config.toml
n_layer = 10
d_model = 320
n_head = 5
n_kv_head = 1
head_dim = 64
d_mlp = 1280
vocab_size = 2238
activation = "swiglu"
norm = "rmsnorm"
norm_place = "pre"
norm_eps = 1e-06
positions = "rope"
rope_base = 1000000.0
rope_fraction = 1.0
qk_norm = false
attn_scale = 0.125
bias = "none"
tie_embeddings = false
parallel_block = false
init = "uniform"
init_std_qkv = 0.0276
init_std_o = 0.00618
init_std_up = 0.0276
init_std_down = 0.00309
optimizer = "ademamix"
lr = 0.000325
beta1 = 0.9
weight_decay = 0.32
lr_head = 0.00466
grad_clip = 1.0
warmup_steps = 264
schedule = "wsd"
decay_fraction = 1.0
decay_shape = "square"
final_lr_fraction = 0.0
batch_tokens = 32768
seq_len = 384
doc_mask = true
train_tokens = 259000000
steps = 7905
dataset = "wikipedia_en"
MLP neurons of a small language model. Each row is named by its layer, matrix (down: output weights) and neuron, and shows model dimensions 192-287. Each number is 128 + 24 x the weight over its row's rms, rounded and kept within 0 to 255. A neuron's up and down rows have the sign that makes its largest values positive.
A block is one neuron, or neurons of one layer that tend to fire together. After each block is what it responds to, as a language model described it from the Wikipedia text at the highest values.

L4.down143 [104 119 156 143 123 146 133 154 103 160  94 100 128 119  85 104 163 159 148 102 136 139 108  98 119 148 126 101  94 120 166 136 107 121 128 132 125 157 113 126 172 128 113 154 135 162 167 175 141 125 139 111 130 103  40 110 112 103 136  99 169 125 104 102 109 106 122  94  86 138 128 146 144 158 130 124 137 164 122 159 147 129 125 139 103 156 145 148 175 149 158 136 129 138  93 132]
L4.down283 [119 132 100 139 181 130 117 132 115 130 129  90 138 199 146 102 103 110 115 159 151 119 118 147 131 136 102  98 158 116  82  91 124  85 162 155 133  63 142 138 111 165 104 137 127 126 123 113  98 147 139 130 108 108 134 137 116 101 147 125 121 125 147 166 115 106 133 127 106 167  93 112 128 146 153 132 144 161 136 120  98  93 109 123 118 112 146 131 156 135 122 128 141 109 152 151]
L4.down354 [129 142  94 109 144 111 106 172 111 146 115 108 109 134 175 181 181 124 110 123 129 121 127 107 141 144 130 102 127 113 158 146 106 171 176 169  97 124 113 109 175 134 120 194 111 121 126 120 110 128 151 129 146 127 119 123 144 117 145 109 141 131 121 120 132 170 112  80 105 108 137 103 164 134 173 129 126 121 140 148 137 121 127 120 106 142 130 134 136 176  99 102 165 150 126 128]
L4.down374 [149 149 167 131 124  92  81  99  90 170 122 143 155 142  85 138 140 131 138 149 156 126  97 149 130 184 120 130  99 153  84 123 147 119 136 152 118 135 102 172 138 163 151 159 132 122  64 138 149 181 127 117 117 137 157 114  83 145 149  70 154 127 146 155 150 153 109 149  66 126 107 112  83 113 119 163 120 101 164 111  75 119 172  98 106 119  99  83 148 116 110 130 119 117 101  98]
L4.down376 [103 143 135 116 132 157 147 134 154 147  87 110 105 117  94 118 126 133  67 144 104 167 117 123 173 153 133 145 135 142  73 129 112 143 147 171 104  97 142 139  97 131 115 136  99 144 107 140 171 125 104  92 104 135  97 113 166 117 148 128 121 159 166 120 155 122 103 145 168 136 148 137 159 105 127 135 101 104 105 125 101 123 110 123 158  94  76 103 133 114 104 122 119 140 108  78]
L4.down733 [ 90 155 105 112 134 113 122 105 169  83  99 142 121 107 121  82 131 191 107 141 124 125 206 116 143 149 137 142 170 147 127 174 116 129  96 119 127 147 134 133  98 138 142 133 113 147 124 102 102 145 155 121 123 143 186 107 128 126 154 144 181 119 142 100 115 100 123 121 119 119 145 141 110  99 127  78 122  78 173 120 146 151 134 145 108 121 101 135 120 133  81 154 116 157 120 151]
L4.down875 [ 93 123 158 102 120 156 143 108 148 137 123 116 140 164 113 102 118 112 170 177 132 111 126  96 112 111 118  94 134 135 130 142 172 140 151 144 115  93 132 141  98 136 172  98 128 164 153 138 134  75  82 100 112 112  99 110  95  82 114 127 135 127 154 117  99 129 132 170 134 117 151 113 142 171  92 133 142 115 141 125  94 119 189 143 157 147 112  99 132 141 127 153 105  99  96 137]
L4.down1271 [113 148 133 171 123 153 145  91 154 115  93 101 155 131 138 162 120 118 115 138 106 155 158 116 109 150 151 134 158 137 156 136 105 119 154 152 150  98 127 125  87 102 119 117 138 118 103 143  95 105  94 109 157 136 109 161 120 149 115 122 104 166 124  85 127 163  97 129 153 126 123 115 183 112 155 122 116 133 132 127  88 161 132 159 132 134 157 129 158 119 132  77 148 142 128 110]
Split-word final pieces

L4.down308 [142  82 111 126 166 121 159 103 135 150 113 157 110 169 101 149 132 137 105 139 106 166 116 156 133 104 175 118  96 192 167 125 113 163 155 108 116  75 123 180 107  90 143  81 125 119 137 143 125  88 112 129  78 138 108  96 152 133 117  97  98 144 115 159 107 131 138  92 194 122 146 135 134 123  95 125 127 121 153 123 131 124 148 114 138 164 117 131 172 106 128 146 142 152  95 126]
L4.down667 [160 127 130 161 120 121 133 167 108 139 131 162 122 129 130 178  62 141 107 108 164 165 140 104 112  93 121 128 106 163 208 135 167 156 142 154  92 106 156 138 131 109 135 172 137 132 132 102 122 139 155 163 109 123 111 116 119 130 127 156 131 104 158 126 130 144 104 144 172  94 118 136 109 163 119 100 159 107 113 104  96 134 119 118 149 128 130 138 118 164 131  84 168 132 153 164]
L4.down679 [110 126 102 103 120 132 136 111 115 172 163  79 130 133 116 168 134  80 102  88 135 101 103 126 140 140 139 197 111 115 202 184 122 140  84 112 128 162 150 147 122 143 141 141 154 201 121 123  97  99 126 141 133 112 140 117 110 152 140 154 169 122 123 133 133 132 115 172 118 115  93 160 149 167 149 104 116 114 119 122  75 132 142 145 131 138  92 124 132 127 120 103 116 154 158 130]
L4.down796 [148 174 134  85 127 162 143 151 112  88 121 146 125 175 128 124 146 140 123 137 106 112 164 112 133 116 135 142 109 125 180 132 129  96 128 158 112  66 136 122 129 142 105 128 101 154 115 168 120 116 142 137 141 147 122 105 157 110 134 157 115 153 124 153 126 115 123 109 139 133 115 168 123 169 151 178 113 143 146 134 119 116 126 113  98 110 122  90 143 131 164 125 122  95 114 177]
L4.down879 [ 76 113 140 138 114 104 103 115 119 155 121 126 149 122 189 130 124 111 127 125 118  94 154  98 136 111 144 120 141 156  66 130 127 111 129 118 105 146 146 116  92 116 132 150 123 152 139 137 143 136 129 136  94 135 136 140 109 107 165 124  90 129 140 132 156 159 128 141 110 125 101 143 137  57 152 126  91 109 120 176 132 140 174 106 102 100 123 106 104 142 111 136 137 128 130 121]
L4.down1010 [113 138 115 110 114 149 120 151  87 161 125 115 127 130 114  94  94 126 152  96 148 136  95 116 142 148 113 127 110 147 146 152  94 149 135 127 144  96 136 126 139  83 122  89 110 160 125 161 114 118 117 124 134 161  89 159 130 130 106 109 108 132 118  74 131 149  94 107 134 170 143 125  98  91 159 112 125 131 102 136 126 150 146 133 139 155 114 152 119 156 123 154 131 167 142 138]
L4.down1107 [152 171  96 107 143 101 158 126 162 145 134 109 124 137 139  93 109 113 112  70 201 127 107 117 113 130  86 190 103 148 124 140 139 123 135 142 110 135 172  77  88 133 118 178 162 156 113 108 137 140 138 155 128 142 135  75 102 121 124 115 129 118  90 146 131 131 107 119 150 171 148 131 121 134  77 129 154  94 114  80 107 127 108 169 119 118 144 130  90 144  98 106 117 149 127 134]
L4.down1153 [168 156 109  96 104 139 140 160 125 131 107 100  98 145 155  97 144 134  84 138 156 140 125 116 144 166 171 143 108 149 159 200 113 103 171 141 117 105 123 118 152 120 133 121 108 156 135 131 137 110 166 112 115 136 150 155 100 118 160 159 141 136  94  89 125 129  87 124 111 117 149 126 112 142  96 179  84 107 168 128 166  98 118 130 140 155 127 100 125 124 173 145 124 111 106  95]
Mid-word "os" pieces

L6.down148 [126 122 129  83 100 112 132 149 106 140  97 119 117  82 144 171 154 100 138 133 146 123 112 136 125 121 117 145 103 133 109 145 136 131 102 138  95 130 105 112 168 152 130 115  72 107  99 104 157 111 115 167 134 102 125 124  99 111 165 140 145 126 125 129  92 124 136 155 168 139  65 126 125 146 113 122 134 150 162 127 108 139 121 122 133 121 173 126 108 146 198 140 108 156 129 170]
L6.down424 [125 122 117 110 139 121 152 164 117 151 115 172 136 151 120 140 135 114 171 146 165 120 166 125 125 135 102 129 163  81 159 123 137 149 112 118 151 119 142 158  73 146 134 130 108 103  99 129 128  92 137 186 113 129 168 132  98 174 130 120 111 131 134 154 124  71  97 133 138 140 140 109 134 156  85 174 107 171 152  99 108 117 121 124 137  96 129 136 133 149 149 118 142 133  95 144]
L6.down559 [110 149 141 156 109 153 110 124 100 162  93 116 142 130 141 108 146 169  94 158 121 122 170 118 121 101 190 135 164 130 163 138  91 127 165 121 154 111 111 134 142 110 132 170 186 115 151 117 147 167  80 130 120 118 100 152 124 147 128 110 138 185 165 100 154 158 137 110 137 142 164 116 172 109 124 107 125 140 160 156  98  94 148 158 166 133 133 145 134 126 149 147 129 126 112  94]
L6.down937 [ 95 152 149 100 137 133 111 134 121 122 102 143 139 130 152 160 137 152 143 188 152 142 105 130 140 100 138 156 162 143 114 118  93 144 103 105 133 138 169 110 161 137 132 150 129 123 169 139 155 191 167  97 119 105 121 102 110 143  67 147 125 130 105 111  99 131 169  99 137 116 138 135 150 108 107 117 117  91 139 140 156 131 147 128 158 127 139  75 149 123 113 137  92 124 149 126]
Passive participle endings